From a checkpoint of a small transformer trained on Wikipedia.
Size: 22 layers, width 160, 5 heads of 32 (1 for keys and values), 8.74M parameters.
MLP neurons of a small language model. Each row is named by its layer, matrix (gate and up: input weights) and neuron, and shows model dimensions 16-111. Each number is 128 + 32 x the weight over its row's rms, rounded and kept within 0 to 255. Numbers have three digits each. A neuron's up and down rows have the sign that makes its largest values positive.
After each neuron's rows, "fires after" lists the tokens most often just before its 100 highest values on Wikipedia text that the model never trained on.

L11.gate360:134147134138126093150111161091140191076126125116196114126098165101105107170143157125202138169165155119109134076159211163133078130127090102100109125170137099155119046130105123141086125169116107129143158164159152099119147162135145036158125111132108134090163125128089133124153113122111093108
L11.up360:097161106147177165106127098120099117115137173132151133131167128136141071157138088088117154139186179179105146147080090089108167121150119119166183121140109149142118135123177143091126164146158158210104127139032073104141171112092173176072181124121184105119109156181173125111137087138111145091
fires after: "0", "9", ".", ",", " was"

L6.gate379:065058109128098148098124151093098166162191122147122096090107114125141128166154153163100117130032180144169144069182172109106119104137088041151139161190142099135103067080148137133174164162151123132159121136230090115090152130111072162069136155104150149162141142151087107155129111163166126129
L6.up379:114163135120082104213125158098085080169140136107158121130143173161096132119164136140154087129091101116155121114132134051141103128097128152100150135106104099097149071152141107146124148075152137134169170130155096112129140167104070095129098155101183172152157138141159096120092080198149056113
fires after: " |", " New", ",", " the", "|", ":"

L2.gate302:091098115165138114072084149203100168095150123135129074139157181085121147087098132104146152148091118129100175141124122089121115104117090151175171127136145146159099079105155126104184120135190095095172163085154131122136098192175089208133120090068160118114126145127121193152130089124114127059
L2.up302:140105176135173141104130155136187110136135142135172116126119140126169094102151116132115111144162138102101184126103120073076168143132134132102149180095091179148117082122141170082157166181167107150161102146148183096158119159124144079147112102063153130093125128125084158127148145182127222118
fires after: "1", "7", "0", "5", "3", "9"

L3.gate166:219130128071140129130098104141100124116156047148141167117126120135131128091075129156173136125145152161109156124084164179116098113164123090114142165134137200143128143188061092097139107140069163143085134100132184093151109122119115152162127090097115146127158097169134122125150160072084161109
L3.up166:191126152137161134125110077164074125112087108219128161119119107139144144122088086171131115137120143160123164148094191102122067098196131093110139133099135087118096140169054117116110098128107157122083101161167145123120105115157132138148110105146184136137120113181141131105115103147076164086
fires after: " ", " the", "1", " |", "In", " in"

L19.gate323:066112137191114141147129131153154107102093118171091135174064158120178118133109104096145114114117114144201128098155073122108165111108164169090099102100130127183156139089152106041141127094091160191109015094125167087112160189082142098103209068128126146151119093103087101149150140156177105161
L19.up323:160084174148141156133132107161144100166186133135097149152156159189150073111094168126162112119105128149101117168173084126160195116112123092087193092127096124097144147085106081135123092076129141160133070149115108060131122151100157130114170186085159164154121132143138133132204125138110106155
fires after: "0", "9", "8"

L2.gate410:116101120108057110157129173126150097119169189085103153174153110058063161155133135148108145123164174083121100143134153136162128106151124079132106155114095153148111103136159109118106168137126149089056133098146103132146085097164136112162151156133138131090122106139137165132141168049070217099
L2.up410:173170170066111120177132105141135094145132119135095128152133153126121115107072171122180176143118200089155128091174120133131115190108136095111051127151095122166126174129137133114098168103119113135160137155123086105082141070132145127142119144068089136064161064176117144159173130090184201131
fires after: "8", "9", "5", "3", "6", "7"

L11.gate422:090192090106159172125184163145155158171112196134148136136106152123156052158114092152104169107142148112126143155093153151073099088178133092183126143138093128139145188114152092147138145130167133110089125155129125121163165153187135133079142120105135161097082143100129135120055126121132123123
L11.up422:108170150140161137182150133162165158140144185108158129145066131170099083108117110153079122116204128161141141127112166146033101107188112127150104160133088134159110173088143166130106174185164171184089160195123144097157139192095183155126110118091128177075100116121175163102113136059154128141
fires after: " \"", " (", ".\n\n"

L4.gate86:123075091153126126074137149136136126092198087143173139072110143149140202111154104138119093133047096083137113131142111103148137104099111127163201175113106133104115056104093053116144193115133147063103143127120177105118114155153120065163177141132096099189170116083105102126133118147144142138
L4.up86:127106124162149127092118100160176140124142097123166099123129131156129174150229110078057108133041115067140094093127127148185166109106088090067159170100114073161146063115086085114167162105154160140144135156139123112122130128097155113110140100158115090146125076079120085155123104147153156138
fires after: "2", "1", "0", " w"

L2.gate110:123154107119103124151093196110088157121126133094125154104122113073129198084117096137135109150067137138156115101125061132085088082056099189136074121161168155136090057118122124211154163127098131102131153192191118168144133101121117108125135103150121166156134155142109131129090117051100115125
L2.up110:101130191157170195131214100159127132083136071143141131156130136180159065132094101116096159137185149152082102138092159197112099126137117142122151136104128128119104128127115048161116092174179136160178141124173128110136092131154087090125151097121112111152119103135096135085142116134133108210
fires after: "1", ".", "-", "′", " "

L8.gate4:127147108122075156125153137138121132133148143136130163146117126179122172144110137176149154103079157158107091149093122123125096191192167066157148124127111123077150076144112101096117138084136118111122118116113155111082122178177146083144154151080056129158166092114167098047145163080137051144
L8.up4:138129121093121103174122131098174093159096082149173143146123086148159137141101128159161171094097127150142147147118126145149099182167061138128062139058180130097160155159110123137111113059138071131110113135139116139081171079149114100179156150089085124169104100176155122074185134078166137119
fires after: "8", "9", "5", "4", "7", "6"

L7.gate121:137145143086191165195179109148086142169172205066135125126182155099198147132124181130139144105111182101149127139124103102122153122199115128105122118146134121141175113153098080077168108105170113101119107149091110126104134146147137153117116125178129119124129162130091041102125155125157121148
L7.up121:131116149141161114165171158102111135180178152116145102122162162106185127203087179123169112082113159035115115133129156060134124077123092159161136077168139161136158099096157065060174101113165092074150147119096109119164131130105117140128120093170115135125187145075131080069071147148126089169
fires after: ",", " in", " of"

L18.gate376:080109142123133127144094143128122138167158139180175083140109102138092165094106108142106076122124161153126111151102094097099139107075155075158104138138130144087124119146072119087093160138097086158120115119108105175179118081154131187190143106149084094100094157162108093061080105085107146101
L18.up376:128164167160183097087129167204119163098126136214138105042143138089097181191124092115111158138153130151164140125137091114186076135144172135105095157071202132115133084139119106124149128154116174154152121069185139139074203090160112190139116187122158081102109118176133145109147116144127102133
fires after: " ", "2", "4", "3", "1", "5"

L7.gate320:084151117129122175094127159106116161096140130123114124195123144160164120118101091108123169126101124104138134157165086204166082156095097170162054142069129171140072049122164046124062096110156099093097120108153101106088094115176123141165169174119133105116136164130079139186156130136177134118
L7.up320:096198162156154132147126142113186107158119143121122127102131087170135109145106162111141105163159123090151142118111132079124150108140136146113166128134166216183130078140079111077121109154135114196046114112107168152133187187177120159127186110119034189105126138080140171086151123160150099141
fires after: "9", "0", "8"

L3.gate267:124125139125153126147124122095108132115130116119114115125100136043164201192127164179132181106080174165117127171109091063144182088107127142091132078077117138110110157136160061175152106090154179119164131090107122153116180171093129124137151125146153131172170135146133146065078113106121073121
L3.up267:108058150135158158119066126131133113101167177107181116126102140062194146164144115200120153117125130146182103126101145057128170097137165085081114075112113167066181088129118115123115139101144138093143149143115119117083110087071123119115139121111113154087096125084170085101103136112117145104
fires after: ",", " and", " that", " when", " where"

L19.gate234:164115121111095098146091183136078214094075195126093135112124128120142139171124126115170152104131058140143137093147134144098130151082121110167167079107116104130128128059155137106201085089124097186135168101098118133126154163149145149153127171138178075074148105139118128107140119147160115108
L19.up234:127145096189134089134151179159124112133162202145178122144104140098182114140108138127163147115124078156147047140112156129128168119133121087182076122159104081204117089130154145144175159072108172128088127111134108096213136123165098187112112101088139145094162122222074143128082156168173115154
fires after: ".", " ", "3", " |"

L2.gate284:145128176121167106166135177135145153101162105097121087171133167099084165081079133073052098149123153157126109090146101118176152075123143160090122148139137139120121143134065099128142161157153215130123161135149161108079130063132168159134134157110177166116129163144134091160171129177087164149
L2.up284:112165153129078138148096129170119126138166172170153072106127140149129203127100145103138153129167120094089064089081164120126188168169140116120116192088083115149123127137143139158128218160104135097100125102120091126120124142164110100153160140084088132065095102121131186176153134067160166174
fires after: " ", "9", "-", ".", "8", "6"

L7.gate248:175085165128138065146092140111134146125160171088141146127112201156077123156188144129142155124118123163131057140092110107132157139178125126193134206111125131167193153135121146159134111167156092151124153131091140111103043139134155139101105137114114140107139089079095120150115133120130090119
L7.up248:128139159127154154166103145117174119088151180095090167101157148099081182151127152140133223123193151162127116073150097093122129120133142151129134159130176174134138101142129139167117139125144069098088121149154116158133146168102096153132071141104141102104175118067102169185195121079143093107
fires after: "9", "3", "5", "2", "7", "0"

L2.gate195:162158096061141121151095147160145102099215123081145103161146158090097159131090124079089138151119153135140078144115169142079174163119185107086126137079076152128090164129132125176157178124151168154115146125125103103094151092071074136142158092153124148080175097112170166147143090076125105123
L2.up195:083157123087105178109122139184154058125127146144071106177118182137085109062105120095135116119123153156127097066142136173154128141106151139071106136108093205108087118099125176104107158115132133145106170100127154103085108128079129077109118177163113135108169119162214118201168110092133187157
fires after: ".", "8", "1", ",", "7", "6"

L8.gate153:150133152149088116157082116068077151152139150121108165098132118113091143121143131152104130094150047142144109150148117140172148122183102074147106115136126116144167138105152099105148165122114155127113138148096083140099132115084136127129155137130191149121135086100069132136080173115146145109
L8.up153:034116136113179140206123135117145143168134133151136146148135148109122146066153117072128161123108161168132134152134085190157136111159123147173144187130151128169161173143144159135124125159148114072147109153083089165075176151104097086083135165140108067103162139059066134187087132155134146060
fires after: "2", "1", "9", "7", "4"

L7.gate360:091144102119129110101094129178151120137168125097153074135102140134154145116114115135150129096117161115109097094131126099134103100107058103133157144085121182152118150060123115079131104019133137159105105071143191139121104163134054248129119121190120168148182135140120165142120103165131072078
L7.up360:100103118110145160104148134154107102051118151142128127108115156119188155104124073146109169095135104136126170162188067130103099125110155133196149108155080141159138147100069068083157134135141129089122094138109127086115128177123168064090163119156120108112089161100105118098115086080118111092
fires after: "1", "9"

L4.gate232:131121102122225137160172106176170158078168145146148109170137107120121212118152091108139126134176152185103123101103145121149162117048110131087120135111121125133070158155155135164103112163136077173113098227135151123134114159127156119122113134107136108139156148102100078143127167132188097139
L4.up232:108158093132177122157127113163160163086134110125148131104196115088154093093139096143120124087075102120132134128112147161090171165096124112154110104120158169170170129067095142117162144128157104165044149100164139110101129138157131120161160102088136091113111166137108102144127141137106125108
fires after: " |", ";", " H", ".", "|", " A"

L2.gate328:162114130067110144068138125166177138186119161050069124127156198143184217119119161169195100117084134159116159151090177159162139153106142118118115109128103142130149142143114144113172103126105133109139187111116164112168137142164130107188145129103166214147122141142130127117128147144155127079
L2.up328:086163177161142153103141119150132176153203153141080138058162129102148113119174154083204103173114167154098166168122111138118138111066148096146118089175146137119106105121116067130161124162159116161141090114162136159180108161166106096122176073129162124134114141124098161116129118155135088114
fires after: "1", "9", "8"

L18.gate391:078163171105085160110132060157122154118117112077137099154155143157096136107175154084182176048150163121087134157142165122143156117112187113122086194170126180139142173169159129160119124142115133175102162112121148159148130118170137159130169157150104065100097112109116098045178129119165101130
L18.up391:082099170099074171110112093158124145116113100079151131154106107130147124136178195122211163078165111115088137120141121137087138087137130102151124142089140158096124089125131152125100123113147118156080142079093128182162135131111126164184152123092114088106104124131172130127114134086148073080
fires after: "3", "4", " \"", "5", "2", " ("

L11.gate152:096131139136127162119133102127150145061129097105134137108169115123149073105111089126144187101136165131099124130224152072095132077143136112155107140120085127168141120150143091179086094158088201118116164122053083088095133114143203170164153126148149161116152112054148128181112090121135064101
L11.up152:104165151168144138064066155160182105160137116082143127145077090130143108159151161104120140099194170166178137138140119123131089104167147113156062105093145162167106116145130133147151103115148116119103107112091167095107174143083146141166031124169097174082128135112136132135120124124118193157
fires after: " \"", " (", "\""

L15.gate443:120151052127048121115066094104163179124165114117146048118105119179121161135187105120143128083171110145140095101161158175107178139149150164102136126135134111140146096111090165092130138198202149098109086190097140064118123184078143110122124085121103084135141147137144084112107105099066170205
L15.up443:042142057126106091115106113091193122160165082129122143131115099136143112132105109104152086084103162151074090115152096093127154141143126205153121108130147121173085100102151085123105136132115142134118141118141156125157157152172106171110173043126186085115136162109150180144129160123149098165
fires after: "0", "9", " "

L7.gate290:161157155135111151116068156145085157170192168127100112105076165082126126117099165089125125107156157183185105103110142154128160083169149148104136110120169171105167178120150151161148150084119119073139091167117130101130161079084133178121095112210106160144156192182110179103113142083156091136
L7.up290:138156132150132121104206135182139147116101156130125137099077099127153154111119111190120091133156158072148144186163118134162144120103135150149093096152158088132188128101162127119129079134121112140136089133163098191152103166129085111170123116096143127128133070084128145047084157135109103160
fires after: ".", ")."

L11.gate277:156134142146128129123132161113111114083121091174128129135146110194111146147166098132107178104058119129130134080097122095102150130076125100141127142145123147155161133041100141123144065163119146131087132152162199127130216109109139091083115202138080115231125120094136175135150082130159117101
L11.up277:122138138139134123107086127126140138080112092099156083183118064131156102070186056134079142130122121056155124167132164147144111112115122141077111144162111105124190098104154091121074165152146104166135118193151142113092123166114175060104149153081069067128149163126068145100141134088098159183
fires after: "2", "3", "5", "0", " was", "4"

L8.gate155:102130098158121165193113109076099107091119160153105103113160130147144164127100168096176158078113121125070131186164158142124065167092119167103139099154138130138164154076140101094148157094156135115173149181106095138122106140157173108138172108174205096132151181121068091140075133120129124142
L8.up155:077085136126100118117141123163207095140164110163126128167140105157160109066074122107191197090131171112162130147119147160157175071112106177174082115102177169133110098126094111153162173150126094138168139146126097155127161077113133106162179117082111123131145182079096130088179130142127081144
fires after: "1", "6", "9", "2", "7"

L19.gate387:094165096141188093166121095166166119129134157111079110136171193105104123176099130082100177124094094112117138142116141166096130067123189109183159148135101137164054115093148072120108130105140160112141099176133110166146143117166099133100136122137096173170102071146150118088105118087100107153
L19.up387:109187133169151127173098105105163129095085064138079100115085132187145196123075144110103131179091102146139155162128154093212055102120107143144122109145161068155123147117170167095179162157144106107063086085139091150124105149146099111085082145114148090144142065107142150155110095074159111140
fires after: "0", ",", " ", "1", "7"

L3.gate49:099154139076199104198172093146088140053124127076140115131135120168151169173071131170105140137121154167149093144046150134141156073156127121135112158080111090086102181191067132143099131151143110134050104151150092093130144100138120096181147084077076089074187078147118108143069156105137119102
L3.up49:156125153131160169080093121160146131160145130151116123096099139137141110097162094072105160227100111119147133106089137139145166170168130146089165129132105124099190086140082074145148125155090144142087077171182128126164096153194151091113114163129129150123152113147121030173114141103109184164
fires after: ".", " the", " |", "|"

L2.gate57:146162102102148137105086114153151131127155153105069115084126116155149144118089087181112131177107158095164108117145135127077118085121093059107085098182201093086143114122143130108129140098199072112168079118122121113180148140111115096103083152084130157066137166158185092092132124115198168078
L2.up57:071108133117184103151100103192106168073155139078105132093163141127112145133132092160082076129091171087108094057162089132139155055165137035125098121227153062143159069118120109107072175149129099113119126147144103148171132132114086168083178130105154144082116106150164126105111141163118098050
fires after: " |\n", "et", " the", "ram", "od"

L11.gate222:138122138076169116092151020142107123156100160140119089141073148076197169136144139159183130150081135111089123089148117119109122084143127120136111136152138136123104079156151165130176103175117113057128098149140144119068110147145111173166142118117122110142151098091150122115146170182151115168
L11.up222:144121123100156098116060115150165069150130106111112100184081101104089122134146120156229110132156127102162141101124158118112107108140141139123097111061106094117057114162145174196153101149136071068090075112146150069076126144168097150147103165089106163161159125079144125127095143147141143091
fires after: " ", " U", " ("

L2.gate109:106126143042099124162104150174144126125152142145154125211097130091108117128088157176161147128175165108113075106163118172126137124141185162114107157109121137161104138066140133132082118128134169097134127154120090107121106061097147137126096086145121118062160120136153121154081143058144185165
L2.up109:169176112064124099169120150128156120112144166092042141144137170041095130153087177118101150189173117136116131084163099158100154139145151100081078142134042138141072150113177126107123184105126161138125172136106155059135119105054111155097147086154095117082126183121169140202167155083094161104
fires after: ".", "′", "6"

L15.gate48:161133121106179187140134102152146153142086163069125124126172139114139092166131116222113093133112118092096098121134084093052124146115131145119111092166075179144155109181135138115095119100173104152116154149130108104090109105093093125114091121140047073140164124120079091120073155163132135172
L15.up48:188110134107122157136146145158158153173092119228099111110129169115104095140130178065128132050154128093159157175164153129131157101126091111063078104154105118155125111095153109115116098144127117080137101088126139116118119173169124089189094167173139154152104071126161159098131135137117094125
fires after: ",", " of", ".", " to", " that"

L8.gate187:182186136116144093129117111164086111156107108149115163131103174185158178052116129133095107163177105145113115160092097093094106167124166136127110104099041198073118144168080151109134170118163093145150154097096111124131103137082131130088116154102122118071167147093140103176163130095140178144
L8.up187:192196166131149057126071100144085080105107107157136156138061119091108131105186126148055122125151125162086124134073081128109147152116137134127096103097087122129141152168128173095127147110184084172074136171111076102145193124142099156115164137121142119098109113083175097142194120062117137134
fires after: ".", ",", "1", "5", "6", "7"

L8.gate415:133169064162168089217128114129143169102155130141166160148132130104110132118132141126090191078137124115142082087195163166103161165106146089060155102130122132109106110116109071132132123138146132069101117149160181131144131166124109097135145180036100095117126127118130154169119112053091183103
L8.up415:064165095178071075177100087163133136147097094104102123153061135111095130129129210137139141083141113103170065077198166102118112146108146121100174128139097149127077113140148121166098111160105109149163133132153148147150130154094082087149141157031110102116196088150127146109117146064097121127
fires after: "0", ",", "5", "3"

L7.gate241:102081061140138159080128170083166151135114155145073154109152124096094123212109164116126121062161115128178115109133130147126152104075144170136170115097095107179183095165204133193117096139136133126193077069108125131163075172123129150170135160070160172131122057142174160127127149145113101141
L7.up241:135137164107103118103110096142150132104154182143113087183104077067154119106122120151095110117103128053137065142103146106167130107116138105159137099187193110119154159116161128123087215117131097127089118162158115185131152101064135045100177122121141123115110112138083159114175133148114118138
fires after: ",", " where", " when"

L6.gate157:105172106161143155177169137137176129134131134111131134098151141115082104175079069139170064142126163117059062109129167133117163090111161113139131130066144112059124145130144117085135086131127125104089082160148156128126107170103094161109128121176097101111096131161080125110058138166107081131
L6.up157:093163117158170157190141130145133156121154105124121094009088112103112109173098116104148104100092143139089075110133118112103126120095121112130100144063188131078130179153168102155128095172128159063104065132097115141092123104129139146165126139225109145143069083199112112140103119145092097133
fires after: " ", "1", "-", "\n", ";", ")\n"

L9.gate255:174115084126152106125114110145203123127093105157108114199068161129117098154117139108156153115092158168154106075174142160071190084129111123139124199114133135110058117118114101101117157138166196159134164145132097106176128126118121188180159130169119099067107141095163083081158136126142148110
L9.up255:063155127097148135102161146216131086143112118089074087173123131062096125090115153091121159164159186135147077083136149143074186118165118132140138125120093128108117145137134116103153171115131133124150155120062082148202156096086119152101154124122107129017146201071130119096140151132066132103
fires after: ".", "7"

L5.gate219:127181180204112133121155171120168150096086140129116145130142140154157202091169165121095134116119169117145201120101151136129127099179160132180110136155147142090153160167110141176154126111092096084141116200128082123184159103126153167105144154125172133192125124192109107138086115136142127108
L5.up219:136133161101148091146113086102132094145174100129118154194143100168116098125126159091121176122171162069125158139131189127159075120115116101149164133132123139137155123145138132192119083115127151118082115113122102140179173142100125111140173144144148121151133151171091157124081146140163196079
fires after: "0", "1", "2", "9", "5"

L11.gate303:099129121143166141111094149151129059156118097082168127144155119158124139114137149101160078142049102102130143119115164125153116129102086195170130162139172128164133127116118167144113154160162128171119100148097117093083152152137115124082131054118147102120175139128151152039131106140129141142
L11.up303:143126156125141129126085160080120122118111118115150153178167104103177107168140079111146108080078107162122144139126153071179156128193062134104192113121123144146093079083134083102098111177127142124092180096115129092096159123056104189103171084108148108113124142166119128134134074147143152116
fires after: "9", "2", "0", "1"

L17.gate353:070084113111096189063072108160125093085127173191087101170120148082101127157164157189151137109139128110131119129156214081091114188165152046158104096138147108082151147107091099150182146128113058161129112095118136081122146090086125166102145181173056124119106149105140111135135140185154112150
L17.up353:097140094169101150148114170146069154172180150102170099093122151153077128148151216091095154107130126132122077109171098140170096119111171135149113158142095114167144101130103127079141166106182155170170101138194110044120135068100112142137116126057117081076137204148123155054098139160142162135
fires after: " |", ",", " and", "I", "."

L14.gate235:163188158143084149177143078107110085113179161167100135106090090061145137164151147184133105099114155133105075161064121137154154068121115155149134047137178114084149077110154137134126156132226085113171088117129186116066109123134121141134133113105093188104142130099104147128131130167148102099
L14.up235:108136157103088101164104146125166108145142115110105092067136086093129127166142171166129086038154096136125139127114096153141129096088123168115098100124164113036113097167193101140137137092171162101132081141113123142131109129106134142116149149097140168121124102134094124101152193126100064158
fires after: ",", " where", " he", ".\n\n"

L8.gate111:112089144175147167101116098148133148089127146131179091152148107113079111100086073136138158137166149141102099136196189163136059085161134134117111126183121116091069082122060044165162105141132094140111175143063053184126132099172179120101185125109119148101132125122163128136176093104142122155
L8.up111:082100063146169152114151103166131160099185144115149134086143091101132125145109170111110130113078140171115069125149119186157095131112112177094102145150127132102107149101109107201128103122096104117152122141050030120147085101138173094099151124104119115090120150162146110154165106173115131153
fires after: "9", "1", "6", "2", "5", "0"

L7.gate432:078159144170093122129108195127184158158160136122092171110107099178114181125160154097176100128158109117142169101130095170137144113135149118122157119076078134095126072103109115117141113168179127179164063160118142092116172128153130114034159082140173172175148139100104106149095124182135156098
L7.up432:107178120193090117164153150102144130138152101129128140108117127160089155152125139105180113153151141123116162115103116197122089118114132144170113139095152104099123107076066086169163113192117175134143090126131111084146175134166145129084162096159193187160154129103155157166160144179165132105
fires after: "9", "0", "\n", "8"

L11.gate119:159207139161129139150114165114126157140127119220050168121113140108081165151144197115082184118098145152127132096159120160152172076104135135114112114140161128178083094119100140186117183102160165123164217116154136125114125092160095125106098103138131109135078124182115112141136074094117127146
L11.up119:123121112141175085122134150121093133153140163124143114128128134123112171164169098098112135107121143153152127139105150115039091080063098157055192134112136064137149151082145102122147117139081147172104067048192126145100127133129089180130131117088109089147151072053103163150115128090112080123
fires after: " ", " |\n", "0", "1"

L10.gate328:074152068134172154192056174120119176126179089119119087155135184146127162117131143107098098088098177104161137161142181154158145089066129106114127153150159173144150129136095121111170155143131168104046103156114123104190086151101133110158137127141136101144052103149143103124122124098101103122
L10.up328:084146120119143221129118116189088106134154132127180097138096201074132130154163101115041114112100190116139154132144112150107122072104123123125140117169134100160149109113179133161097163163123177125093118170086117069181111091129157095120142134114138121083131153168163153101092117091157172169
fires after: "9", "0", "c", "1", "|", "–"

L4.gate246:192107135127120074153109157112147141142135178109138094185078097136101195098168106165147152155149128125099053098121142124157132143098156138135162165117131110081111106134125170108151169175173115171135097087130140115164119133151120119136131125130159142110064156106191156104128187110091200126
L4.up246:172105142100155142115126138124110117086197108133148132135100177115222132136077150114113109128105127120174174154139120075054171226087142088096096134132136112117132147135157139161147165085128193129067125097133131083087120159136146125129154047149135132075182114108128066208164134142077122201
fires after: "0", "9", "8", "5", ".", "′"

L5.gate200:086129128165099123167101200092087125087162159132118148112100071152107138123136166125141137065098162178129121125094136185099126058089134156139147158101091168140128137152119103130140152147151118119145155127121153077146123137074098228118098125168119138096145165156101099083080072058123115123
L5.up200:161147102116137142152129149107155085109155135172154093147141073117147105101154191103100133124128147133116150076095092115127072125167055150139193092093116122156176111194179079071180172113090103206157103066135145088096152098115135158153119144126143104115141139095122144110130069067134136111
fires after: "1", " "

L11.gate187:158173130165113110093109122057158085119204112175152081154127169104136202110142168150154164062145154158084083106059118127110149150152141104137163087139120155108109143107113124095096129046165120159118138122102112140188111210082142114095125133054131162097126141148137128116126182159120088143
L11.up187:127138132144124083162106140201086141128130057143181155115088085094166109178150131134140156031097127139069094144148080119125137161098065073112105087150131123145110129109103092111136146098159095143080156143129110081144091143134192106181128103169150129104095077113125107111138100078073092098
fires after: "1", "8", "9", "7"

L4.gate243:160131112132121123165139132061138086109175145120103098134121210122112142100076153112188106162129080107145121121140113122158181174134144124107122116099099139153101188085133123161096193193092171078065126143065102091129087114089082131142159130177116106157133129082155128203143080108128123131
L4.up243:144173144075111160183126131144103084146152125121118073153124082060141149116116178145181123113147096121143101136101089130103105109115126167127124145070059180165139173119118129122134170121112120087131157121110096122111099079111114130127087136129159131086146110098152124170098113103133153146
fires after: "4", "2", "9", "5", "1", "0"

L19.gate240:152092075139130090114131093222144144158144123134124103107166153082098129096150145130113118114145111172098136110109181140145175140108139140136160220082105163146092157110100147203111110146094086165058073189068129094136146095100064172131130127109126136121113177159098121118179068171171080126
L19.up240:162113151077176115199159137163170084110181124138139085121159168121113149133160182098155158131119114140116184063130121170118156137149150100156114135149107080122076153196067159113065116140171140145149156097180132060142114154111127142148186143124131158135171165038125128135157150190141164092
fires after: " |", " N", "I", " A", " J", " T"

L17.gate362:132160123123123103105134128125130170152170127140126066145121104096181183061142152101175159138203152061181103139146163122098081094127140104109151141126120151169188086107135103136171171127184057138152110115113154154153152103152092115094157152086112132174157177224058137135193161161157169090
L17.up362:100145116120157155161120170187119098163145079123146098145182116126173110141109150151113125118114180135129136100074132170115076134120136036125118164107132158193175123124128131175211146110134138143133127132110132055093196127088135102125147135121143109116129203117148158110148100195100169094
fires after: ",", " was", " enc"

L11.gate263:119142117118201136132170118105163129145120167097188212125154165117125075151111100127156127133132164095143143127090085162104102077133100136144116169163131151103160087146108134106099169116167112113075133120144145138101187062127166137120160129051119145080160122096118075128102147124099072078
L11.up263:058176112132161124119099135101174152092151161067121172154121119118099074128143069124148161134176145130165155122165106143125136058094145130128162186114156077107164053093117109129118158106138152117092152114086092106161174132148125137132143144143204188101136153130122149110108107130113086119
fires after: " No", " (", " |\n", " B", " the", ".S"

L2.gate285:152176148071132096149139144172114143102121192109140097147134090090106146132148196136064146145162081122124122073126161175101183121118172155151090146135108162096138142137096139161104150114121181183111138122151092143128124087077087194174158144105116180060147158069137111129143151041120164144
L2.up285:145173148098083099153101164186108108169078175101161092171150104160142134091115128148102075112087140160133084143102169148130143121141151157192143118098100115093083168114109123130114153095173146137132120124101144137118157076076110162141160098184164141110131173026155087147169150092116200093
fires after: "."

L17.gate21:122164133119101141186111124143139145111125137138111128087168198120087130119074092070145090115093188127115100191058068129124124137128162139108159106127125130115104111095135066182147067112111114134116115163080202112128121085148207162099093150124135143163107101151158111209109091163056158115
L17.up21:153126139148127149178105189140091176151170101119096125129109156119113137131130124093109113110075162141120140142135145114142142113044128080121176153094154089158129091083158128102081200098132096080123078148072106122167136077104097156170126121096093158137145155181125146115119199166127066079
fires after: "-", "1", "9", "0", " G"

L10.gate307:126159164125194135123154151158137155100135142187094114183182141133080137119092103086144130124108110111127099158122095164140117136177138151149131109167114109101141089119146089134119073174194124173103050146122193076182117182113157119147146139134125137092122092134093103138158078192111134148
L10.up307:101180189122121080116210178180133182097139141145121143082125121158081076167131169087128098080118102117129102148112123156124121144140102143131112051131170100126174100088133083132123042165143141154134090156180174077197111154135118130159146129129133128132107133168097119169171140193154091124
fires after: "0", "9"